config.yaml
num_hidden_layers: 15
hidden_size: 192
num_attention_heads: 6
num_key_value_heads: 2
head_dim: 32
intermediate_size: 512
vocab_size: 1219
hidden_act: "swiglu"
norm: "rmsnorm"
norm_place: "pre"
norm_eps: 1e-05
positions: "rope"
rope_theta: 10000.0
rope_fraction: 1.0
qk_norm: false
attn_scale: 0.177
bias: "qkv"
tie_word_embeddings: true
parallel_block: false
init: "uniform"
init_std_qkv: 0.0449
init_std_o: 0.0082
init_std_up: 0.0449
init_std_down: 0.00502
optimizer: "muon_variant"
learning_rate: 0.00565
lr_mult_qkv: 0.7
lr_mult_down: 2.0
beta1: 0.95
lr_head: 0.00641
max_grad_norm: 2.0
warmup_steps: 200
schedule: "cos"
final_lr_fraction: 0.1
batch_tokens: 32768
max_seq_len: 1024
doc_mask: false
train_tokens: 218600000
max_steps: 6672
dataset: "wikipedia_en"
MLP neurons of a small language model. Each row is named by its layer, matrix (gate and up: input weights; down: output weights) and neuron, and shows model dimensions 128-191. Each number is 50 + 10 x the weight over its row's rms, rounded and kept within 0 to 99. A neuron's up and down rows have the sign that makes its largest values positive.
Before each neuron's rows, "fires in" lists the words (lower case) most often at its 100 highest values on Wikipedia text that the model never trained on; "fires before" lists the tokens most often just after its 100 highest values on Wikipedia text that the model never trained on.

fires in: "location", "local", "located", "total", "education", "animal"
fires before: "al", "ation", "ated", "ations"
L12.gate344:53 47 45 45 48 60 35 48 60 39 37 39 54 63 27 60 54 42 60 43 68 44 42 55 43 57 37 35 49 72 45 64 56 49 51 18 59 52 53 43 48 67 53 37 63 51 54 52 59 56 47 56 50 60 52 43 60 35 56 52 40 54 38 67
L12.up344:38 39 49 53 50 63 60 59 66 61 42 31 34 52 61 39 63 61 48 47 57 34 71 52 38 43 47 48 59 63 43 41 40 74 55 59 56 41 40 64 37 59 53 44 55 53 55 54 42 47 34 27 44 42 50 51 41 55 42 49 35 30 26 55
L12.down344:44 63 40 37 48 52 54 34 61 70 55 42 56 48 42 63 64 53 65 60 45 57 63 40 48 32 40 50 74 56 44 54 48 72 62 51 48 38 65 60 48 30 51 56 56 52 54 54 46 47 32 51 56 49 55 68 66 40 53 54 52 43 36 35

fires in: "in"
fires before: " ", " the"
L9.gate423:51 46 26 61 47 58 48 59 52 54 67 50 59 59 60 37 45 50 35 41 26 47 40 52 54 55 62 36 34 52 52 48 46 27 45 42 72 53 53 44 43 42 49 52 55 47 45 43 53 55 42 51 46 48 52 45 77 38 56 36 28 63 48 54
L9.up423:53 34 60 52 52 39 40 42 51 54 63 33 53 48 32 50 20 65 64 45 38 44 59 63 39 46 54 54 67 49 58 46 51 41 64 54 60 42 41 43 46 54 50 36 52 45 59 82 44 68 52 50 41 54 53 51 54 39 59 41 58 33 49 57
L9.down423:63 40 60 65 50 38 27 26 40 61 54 47 55 44 38 50 58 81 64 38 49 71 50 40 65 53 55 57 68 41 47 30 53 58 60 41 45 41 36 40 55 48 55 29 47 55 59 69 45 50 61 51 40 38 28 30 54 40 51 61 33 58 59 54

fires in: "until", "units", "not", "university", "union"
fires before: "til", "its", "iversity", "ion", "c", "p"
L2.gate246:51 57 57 46 53 57 63 40 26 57 44 38 50 39 43 59 37 50 43 49 50 44 61 58 48 49 45 42 51 64 35 60 48 63 66 35 66 53 57 37 36 44 66 42 51 63 38 62 46 66 52 56 62 67 46 62 58 48 52 44 45 48 57 38
L2.up246:55 53 48 45 49 53 72 46 30 45 59 47 59 45 45 49 36 50 27 62 34 45 62 32 45 46 56 63 52 60 45 66 51 71 46 32 63 50 54 61 41 49 56 38 50 63 48 56 38 62 54 54 58 55 53 50 55 61 48 36 52 57 56 35
L2.down246:32 50 45 46 73 33 63 28 45 50 38 59 48 40 55 68 53 57 41 43 30 44 63 39 55 62 36 49 51 55 54 45 45 56 52 25 73 48 53 48 70 48 66 52 47 61 40 69 33 66 40 66 53 55 56 47 57 46 55 60 67 43 50 64

fires in: "place", "medal", "personal"
fires before: " |", "al", " -", " in", ","
L2.gate301:47 56 72 50 52 46 43 55 49 53 60 50 47 51 48 54 61 38 35 46 41 36 53 56 34 52 63 37 40 53 53 56 44 36 55 41 48 42 29 43 51 53 54 46 57 61 52 57 64 62 70 61 54 33 28 49 56 48 50 29 36 69 45 46
L2.up301:26 42 42 44 45 36 49 45 49 48 35 60 59 58 50 52 56 54 51 41 60 46 22 53 57 56 50 41 40 36 36 46 47 43 51 44 44 63 58 55 54 59 42 52 54 50 44 49 56 41 42 46 47 54 60 49 51 54 70 60 51 38 18 57
L2.down301:29 56 48 60 35 59 45 46 43 55 38 40 57 34 40 60 65 40 57 60 67 40 55 42 35 51 37 28 39 56 53 46 53 36 61 45 41 29 33 45 53 50 60 44 38 58 49 48 56 41 42 56 48 50 33 31 59 55 43 37 43 43 41 36

fires in: "on", "since", "in", "early", "until", "and"
fires before: " ", " the"
L9.gate59:37 33 36 62 54 51 42 52 51 43 45 38 36 65 50 62 52 53 45 37 55 36 55 45 52 35 41 55 64 38 53 41 30 54 53 31 37 56 53 30 45 56 60 62 66 53 60 57 69 50 58 38 50 36 64 48 49 36 52 51 39 53 47 63
L9.up59:64 35 40 49 60 47 40 48 55 56 53 42 61 37 52 59 62 60 47 56 37 33 54 34 68 82 46 58 55 50 48 56 46 54 49 48 53 43 50 64 50 40 52 53 53 53 48 50 51 46 48 59 44 42 35 58 48 61 43 40 37 39 50 33
L9.down59:53 43 54 58 32 49 54 53 54 37 59 60 57 49 61 49 48 61 47 56 36 58 47 30 53 48 54 49 58 46 44 41 41 49 53 45 55 56 33 41 41 49 33 46 62 46 63 56 43 48 44 74 51 51 40 47 32 66 58 53 48 28 40 39

fires in: "germany", "political", "police", "german", "politician", "national"
fires before: "it", "y", "ice", "ic", "ish"
L2.gate161:53 37 57 41 26 40 61 54 49 40 40 46 49 35 47 50 47 51 47 57 48 33 65 44 61 44 55 72 43 56 43 45 53 33 46 75 35 46 36 41 43 53 35 64 56 73 54 62 58 58 55 42 54 46 42 54 53 43 59 68 54 35 60 47
L2.up161:53 42 49 49 37 39 49 51 55 42 36 34 41 64 50 47 62 70 52 50 23 52 50 51 52 37 43 77 32 47 34 62 60 34 37 63 50 72 54 32 56 38 37 56 58 59 45 70 52 55 50 41 59 47 32 56 61 58 32 45 39 26 58 57
L2.down161:68 51 39 42 47 51 48 41 55 53 42 55 30 39 51 49 52 54 60 42 43 37 70 52 65 34 44 64 40 53 43 38 62 59 30 50 51 48 48 53 49 45 30 50 47 47 43 46 53 46 26 49 57 44 33 47 39 48 59 49 52 26 46 58

fires in: "place", "held", "n", "built", "published", "taken"
fires before: " in", " |", " ", " by", " to", "."
L7.gate76:42 40 26 53 42 47 76 47 45 31 60 38 55 45 54 50 50 50 46 57 55 30 46 67 41 54 21 25 63 51 52 40 59 51 48 59 57 67 48 39 37 67 62 47 36 50 46 48 48 63 66 57 37 49 46 31 56 57 53 57 41 37 54 36
L7.up76:58 32 62 63 31 48 45 67 60 44 50 43 52 51 37 61 57 54 45 56 44 32 44 63 36 45 39 43 52 54 25 47 56 46 39 42 34 59 54 49 63 42 54 19 45 52 68 51 66 41 49 47 54 49 46 46 46 63 49 52 43 54 47 28
L7.down76:37 70 60 55 44 44 42 44 48 48 42 55 52 51 58 47 61 53 42 53 74 51 39 40 54 57 51 49 49 33 56 61 45 42 50 46 33 61 42 41 59 38 35 44 55 38 55 58 63 46 51 53 33 44 46 53 55 56 72 40 51 57 61 58

fires in: "on"
fires before: " ", " the", " March", " July"
L8.gate8:51 61 45 60 44 47 45 52 53 20 58 44 54 44 42 43 45 47 55 64 50 36 39 44 22 64 64 57 56 41 52 54 48 43 39 50 47 38 77 55 55 46 46 46 39 55 61 60 41 34 32 39 43 32 51 60 61 45 52 57 58 46 39 43
L8.up8:49 48 48 66 59 42 59 46 46 46 50 66 54 48 58 46 57 58 43 38 55 46 51 45 41 52 57 49 42 54 48 40 48 48 60 15 35 40 45 45 43 69 49 37 49 39 47 52 43 40 37 39 68 52 52 42 69 47 33 63 54 51 53 51
L8.down8:56 35 43 54 42 63 44 47 62 41 44 42 57 32 62 53 42 38 59 51 35 57 62 53 57 49 47 52 65 49 38 48 54 54 59 38 49 58 58 55 46 41 41 51 64 56 58 59 61 51 64 70 46 26 40 48 60 54 58 59 59 49 49 43

fires in: "have", "has", "australia", "austria", "had", "contract"
fires before: " been", "ral", "ri", "r", " s", " a"
L2.gate148:42 48 38 41 47 55 58 34 64 43 47 31 54 47 57 52 46 51 47 49 53 48 61 60 36 39 48 67 63 56 50 43 59 64 53 51 44 42 43 50 50 49 48 48 63 58 46 44 35 32 49 54 73 37 44 43 42 60 47 50 61 48 42 86
L2.up148:55 39 49 41 56 51 60 36 53 46 49 53 55 57 54 52 41 58 62 43 63 44 56 62 19 35 42 65 64 53 60 42 49 64 45 44 42 34 52 38 52 35 50 62 56 32 48 42 47 34 37 60 44 30 42 32 35 48 36 46 58 58 55 56
L2.down148:50 32 40 51 60 54 48 33 60 48 51 41 58 49 72 51 52 56 62 64 72 58 45 52 38 51 44 42 76 61 54 38 38 62 47 57 61 60 56 48 36 49 57 36 68 45 52 50 46 43 49 45 54 53 43 30 40 60 34 25 50 54 49 56

fires in: "medal", "local", "located", "about", "despite", "column"
fires before: "al", "ated", "um", "lect", " the"
L9.gate447:53 57 42 60 49 56 66 43 59 52 43 58 53 41 52 50 57 39 32 43 68 48 42 55 55 44 63 50 57 36 45 50 47 56 63 49 80 34 65 47 59 67 48 45 45 59 59 39 57 58 47 54 51 47 58 50 43 52 59 39 54 49 45 68
L9.up447:51 39 58 43 36 58 57 56 53 45 51 51 46 48 65 52 45 51 41 48 47 52 49 50 60 40 47 40 46 52 57 52 44 60 36 36 74 57 67 53 44 35 38 52 56 48 46 61 80 51 44 32 47 60 42 19 37 51 63 50 37 42 60 61
L9.down447:50 63 68 47 44 48 46 50 37 41 53 68 41 38 42 43 59 59 53 48 55 55 60 46 52 65 56 41 52 38 48 60 62 54 46 46 51 54 47 58 50 50 64 66 64 48 40 44 51 49 39 65 22 46 59 47 59 35 52 59 50 54 49 46

fires in: "released", "release", "increased", "kansas", "purchase"
fires before: "ased", "as", "ase", "up"
L12.gate364:55 54 62 51 60 44 45 49 56 48 47 70 47 38 55 64 18 63 53 47 51 41 53 60 41 70 45 46 59 37 34 65 43 51 44 19 59 48 52 46 46 84 52 51 52 57 35 42 49 39 54 55 53 37 51 61 62 52 59 49 66 43 36 52
L12.up364:57 48 52 61 51 40 62 44 55 57 57 63 58 46 40 47 26 60 32 53 23 46 54 56 52 45 51 50 43 58 40 62 49 54 49 39 40 54 54 64 73 72 40 46 57 42 42 49 54 48 52 64 62 67 52 42 55 45 49 59 60 60 45 45
L12.down364:45 70 77 71 57 41 47 61 46 66 51 53 57 69 36 44 37 52 45 47 55 42 55 45 53 66 52 59 38 65 31 22 43 50 40 34 44 65 69 61 59 53 41 46 58 33 38 33 56 38 41 41 37 57 50 59 45 48 51 59 59 59 58 60

fires in: "place", "so", "does", "do", "time", "doors"
fires before: " |", " -", "ft", "es", ",", " in"
L2.gate123:32 57 58 63 59 51 47 62 62 49 45 57 39 43 60 62 70 32 62 31 51 33 52 34 52 46 59 17 62 60 47 50 47 40 48 38 28 53 55 50 61 36 61 61 63 73 60 35 59 50 70 62 63 61 43 54 49 41 55 46 47 52 47 44
L2.up123:38 55 53 52 61 38 36 58 62 41 50 50 34 43 57 60 71 46 59 48 53 42 29 45 46 42 49 28 57 55 40 62 39 46 56 48 40 51 52 50 61 71 48 71 53 59 52 26 67 50 48 53 47 56 53 46 46 48 56 63 35 59 38 54
L2.down123:73 63 57 55 43 50 45 45 54 45 35 68 51 44 64 55 80 57 52 55 67 34 30 42 60 51 46 25 40 52 46 49 48 60 54 47 34 49 68 50 53 47 53 65 65 58 44 37 59 53 67 44 64 55 39 45 44 50 42 61 54 52 32 59

fires in: "released", "single", "singer", "written", "release"
fires before: "ased", "er", "le", "ing", "ten", "ase"
L2.gate221:40 54 41 43 45 41 29 36 45 49 47 36 47 56 57 49 66 48 31 54 47 63 44 50 46 55 53 45 50 61 44 58 47 63 52 30 56 48 26 45 48 51 44 45 70 48 57 55 62 36 40 39 55 51 45 36 55 57 48 49 53 45 45 42
L2.up221:54 52 48 51 47 36 46 55 50 56 46 60 45 49 41 54 59 70 48 54 42 53 42 45 47 41 55 44 45 39 37 54 46 49 33 50 49 58 40 41 31 53 43 65 48 32 51 62 55 40 70 37 42 61 58 30 53 52 42 52 61 51 40 51
L2.down221:33 41 56 53 58 38 51 31 50 58 36 53 63 52 34 57 63 71 36 48 47 53 34 50 39 49 46 45 33 46 46 46 62 72 30 33 45 58 47 53 55 57 55 41 64 43 38 52 63 40 62 42 55 61 37 46 41 48 53 39 64 50 48 67

fires in: "such", "known", "announced", "preceded", "became", "following"
fires before: " as", "ed", " the", "ing", " that", " a"
L2.gate26:54 27 53 52 52 50 52 51 44 45 48 45 52 45 52 54 47 54 46 65 62 35 57 44 40 48 53 41 34 31 51 40 62 47 56 55 55 50 41 41 50 47 65 49 47 63 69 56 49 53 50 68 45 36 44 37 43 45 53 37 38 57 62 63
L2.up26:52 37 54 32 52 61 50 62 42 54 57 46 35 63 53 48 32 37 49 66 58 61 38 31 60 53 53 40 62 50 48 33 55 54 38 70 23 41 68 52 54 50 63 29 31 45 61 49 55 42 48 45 28 44 52 39 36 46 41 45 44 56 52 53
L2.down26:43 30 34 36 46 57 47 51 60 42 50 34 42 55 54 54 50 36 61 61 68 54 52 36 47 40 51 35 60 55 41 52 60 66 53 67 40 50 53 53 55 51 71 37 41 43 74 55 40 47 63 42 54 42 56 51 54 70 43 37 48 35 44 66

fires in: "of", "to", "as", "by"
fires before: " the", " a", " an"
L10.gate261:51 57 49 47 52 45 56 53 61 46 54 66 45 43 50 47 46 49 36 36 36 43 49 38 46 49 51 41 42 57 70 55 47 31 38 56 63 56 52 65 60 60 47 30 40 48 68 33 35 52 30 28 33 52 30 59 72 49 49 57 28 40 58 52
L10.up261:57 56 47 56 54 67 37 67 55 42 55 55 63 45 60 47 43 39 37 36 42 50 52 56 40 46 41 57 54 50 48 45 43 63 63 48 50 57 37 49 46 49 63 51 46 52 59 47 55 49 58 44 58 44 49 44 52 61 43 67 23 65 52 28
L10.down261:39 69 59 58 62 57 44 44 43 60 49 54 60 47 61 73 47 47 49 55 74 59 59 48 51 57 47 47 39 39 49 48 35 70 51 53 47 53 74 59 38 40 48 53 50 43 60 54 43 58 41 54 57 46 39 46 51 49 55 45 48 54 67 70

fires in: "english", "number", "england", "numerous", "army", "engineering"
fires before: "l", "ber", "land", "er", "ine", "my"
L2.gate113:30 45 65 37 35 56 41 44 46 30 53 46 55 37 51 59 56 48 37 60 58 55 48 50 50 52 50 38 28 49 65 54 72 40 38 45 65 45 51 50 67 49 49 57 42 50 54 51 50 52 49 43 26 41 47 50 47 44 52 57 54 42 45 43
L2.up113:37 50 54 37 33 51 42 40 53 35 43 39 50 40 47 45 46 56 65 53 52 54 29 66 54 44 41 48 43 31 58 66 61 48 48 44 75 46 59 44 41 44 37 53 47 57 55 52 58 50 50 40 58 54 55 32 36 40 49 46 52 46 36 57
L2.down113:45 46 38 37 45 53 56 57 50 55 45 50 70 45 44 35 44 42 60 64 40 35 29 52 58 47 38 48 52 42 53 58 51 65 38 39 56 52 61 43 40 53 29 45 42 64 64 60 53 55 48 59 62 45 48 48 41 45 35 40 56 23 44 51

fires in: "number", "numerous", "town", "summer", "incumbent", "using"
fires before: "ber", "er", "b", "mer", "ing"
L5.gate131:46 48 55 48 58 57 48 56 59 48 55 43 32 52 60 64 50 41 57 41 56 42 32 42 38 63 61 39 53 46 49 68 48 45 50 54 48 54 55 54 58 60 36 37 60 57 60 56 59 54 31 58 35 29 45 51 54 41 33 42 39 55 38 38
L5.up131:52 39 55 36 39 39 39 49 55 55 42 43 61 68 39 57 45 40 63 43 48 56 48 71 48 47 45 64 58 45 43 65 71 36 44 52 52 51 68 49 55 43 42 45 64 38 64 61 69 57 50 61 44 55 38 39 54 31 46 53 42 25 35 57
L5.down131:53 46 50 59 63 44 61 37 52 54 49 58 43 51 48 26 47 58 53 53 65 55 48 67 57 66 52 56 65 41 52 38 55 53 40 32 63 57 55 62 72 59 41 49 53 58 43 45 59 52 45 40 66 67 53 30 53 48 61 39 42 38 45 61

fires in: "until", "more", "units", "university"
fires before: "til", "its", "c", "iversity", "p"
L2.gate212:48 46 57 65 44 40 54 53 41 58 53 33 47 39 58 64 44 38 52 42 51 30 51 53 37 48 44 53 51 51 41 62 59 59 52 32 64 47 49 59 53 43 70 51 37 34 39 69 47 57 59 49 62 51 44 58 49 58 43 29 56 61 42 39
L2.up212:70 39 54 55 58 44 62 55 48 53 46 54 23 39 63 36 43 44 44 50 56 43 45 49 57 70 47 64 44 45 41 17 46 53 71 49 58 50 58 42 65 66 57 47 34 54 48 68 59 55 49 38 54 48 49 51 70 46 61 55 40 48 39 51
L2.down212:51 68 48 40 52 56 55 51 49 50 48 48 32 34 55 59 52 45 53 42 42 46 51 59 47 58 51 37 42 64 31 22 42 51 59 50 53 56 50 36 71 61 63 43 49 61 46 48 47 35 37 72 53 54 48 57 56 47 45 65 52 43 49 58

fires in: "children", "local", "french", "located", "political", "police"
fires before: "al", "ch", "it", "ated", "ic", "ice"
L2.gate402:40 57 49 44 54 71 56 61 47 61 49 32 50 54 62 49 56 41 49 44 57 40 68 42 59 64 67 78 36 48 51 38 42 48 63 44 49 57 49 53 56 63 50 60 45 53 35 68 48 54 57 52 60 53 34 33 38 56 62 58 25 50 42 44
L2.up402:52 71 67 32 58 62 49 63 68 53 51 39 48 45 36 55 52 48 53 62 51 34 38 54 62 51 45 58 64 50 38 67 40 34 43 50 56 55 28 30 57 37 42 44 57 56 40 36 75 42 26 64 46 48 53 57 63 57 69 46 62 49 44 52
L2.down402:49 65 53 46 54 73 46 49 53 55 50 54 49 33 60 38 54 69 61 60 52 43 43 48 71 50 51 71 42 59 44 58 30 38 67 54 56 67 43 59 51 48 43 29 50 31 46 66 42 44 35 61 43 46 60 55 44 56 66 58 56 57 30 36

fires in: "at"
fires before: " the", "l", "t", " le", "m", " "
L10.gate215:55 41 56 42 54 43 33 41 60 31 63 40 62 43 70 32 54 53 41 47 48 34 39 44 35 33 20 37 52 65 47 45 44 63 58 46 31 51 61 34 53 66 55 66 40 32 52 46 38 35 38 34 44 39 51 37 63 37 55 29 44 57 38 53
L10.up215:40 57 66 63 61 66 58 48 50 60 60 43 53 66 47 52 52 51 46 50 48 42 35 53 43 57 37 29 53 41 47 44 39 49 38 37 49 56 48 56 47 34 48 43 63 36 56 45 43 44 31 46 42 61 60 61 31 40 51 59 37 47 61 54
L10.down215:66 40 49 52 65 47 53 60 57 51 59 41 59 64 62 62 53 58 58 73 35 60 65 55 66 50 53 43 60 57 41 54 40 55 52 44 51 45 55 51 38 34 38 49 45 47 55 51 47 68 56 61 73 54 47 69 49 41 53 66 25 40 41 47

fires in: "such", "role", "said", "announced", "specific"
fires before: " as", " to", " of", " that", " in"
L5.gate0:71 52 48 49 54 45 44 51 38 33 43 42 52 35 49 58 38 51 46 62 55 59 48 40 55 67 42 39 37 48 46 44 61 34 46 42 53 56 49 41 60 53 54 64 55 38 41 37 47 28 54 42 56 42 49 34 43 54 34 32 40 57 42 57
L5.up0:65 47 43 43 50 46 44 49 51 47 37 44 35 59 65 67 46 36 69 48 62 63 42 65 48 35 51 26 26 45 57 47 54 43 44 55 47 43 54 61 58 57 44 40 55 64 48 42 48 52 29 52 52 58 34 42 43 45 31 43 43 58 46 43
L5.down0:34 54 50 38 46 37 57 64 50 59 56 44 32 48 37 44 49 50 51 30 71 43 32 53 39 53 60 40 46 34 32 43 39 41 51 44 61 38 40 61 37 49 49 51 40 58 44 48 63 61 53 53 45 61 37 49 31 61 36 50 33 35 59 49

fires in: "during", "region", "before", "regional", "register"
fires before: "ion", " the", "ist", "ional", "im"
L2.gate225:55 61 58 39 32 59 38 54 50 64 60 40 44 52 50 50 46 45 51 51 48 39 44 37 51 55 59 37 46 54 71 60 51 53 36 50 61 46 50 51 51 42 48 41 60 56 54 47 33 46 41 46 41 47 61 34 45 44 61 47 58 54 44 40
L2.up225:73 58 56 49 13 48 68 42 51 54 49 44 40 52 59 36 50 35 47 47 54 50 65 47 61 51 59 60 35 62 59 45 54 55 35 67 55 44 53 39 39 53 58 37 57 65 50 57 40 50 38 53 30 49 53 37 65 41 60 53 52 54 40 48
L2.down225:55 33 49 57 60 40 57 47 19 57 51 41 61 61 52 59 58 42 43 62 55 45 45 50 42 41 64 50 44 41 63 49 49 53 48 57 62 44 51 27 49 46 55 47 41 63 39 47 28 39 53 24 48 56 56 58 67 63 64 37 40 54 58 53

fires in: "however", "bowling", "glasgow", "powered", "now", "how"
fires before: "ever", "l", "s", "d", "ered", "ie"
L2.gate427:37 45 50 56 43 51 48 48 52 53 50 35 51 57 45 41 50 40 38 43 41 42 54 36 45 47 54 31 49 48 63 53 41 56 33 38 57 40 44 47 56 44 52 68 53 53 59 43 42 54 44 63 61 40 43 36 51 50 56 57 55 60 46 45
L2.up427:52 36 47 52 54 51 54 41 50 55 56 46 35 42 55 40 37 51 52 51 47 66 40 68 52 30 43 38 39 42 37 43 65 55 51 38 28 53 50 40 53 52 31 46 68 52 62 49 43 44 42 40 53 50 37 26 46 43 34 60 55 49 63 70
L2.down427:40 35 64 60 40 56 42 52 70 43 56 33 37 36 63 46 55 32 39 44 63 56 52 48 50 46 54 24 52 49 42 61 58 46 43 36 34 55 49 44 66 48 45 61 43 51 48 49 67 55 48 52 67 51 41 44 62 42 42 32 51 49 52 66

fires in: "has", "have", "is", "academy", "had"
fires before: " a", " been", "em", " an"
L10.gate437:47 49 47 29 68 49 56 50 57 53 36 67 33 47 60 36 68 59 54 70 61 50 50 31 59 45 54 52 43 46 54 64 45 32 36 44 65 69 42 53 65 43 53 40 69 42 51 47 46 46 38 52 35 55 66 59 44 37 46 34 50 59 41 47
L10.up437:44 31 40 59 49 48 45 48 59 48 43 52 58 61 45 58 31 53 41 31 62 54 49 60 39 54 52 40 59 30 58 41 55 68 47 40 58 31 63 58 46 52 68 55 49 36 63 51 29 42 64 46 33 52 29 43 57 40 61 57 51 47 46 62
L10.down437:49 31 45 33 62 29 53 64 30 59 51 54 46 62 47 48 53 59 58 42 41 39 47 52 40 55 62 47 51 49 52 49 46 50 53 40 37 47 56 51 66 51 70 49 39 30 66 49 48 53 51 37 46 55 36 65 52 45 43 43 67 58 68 60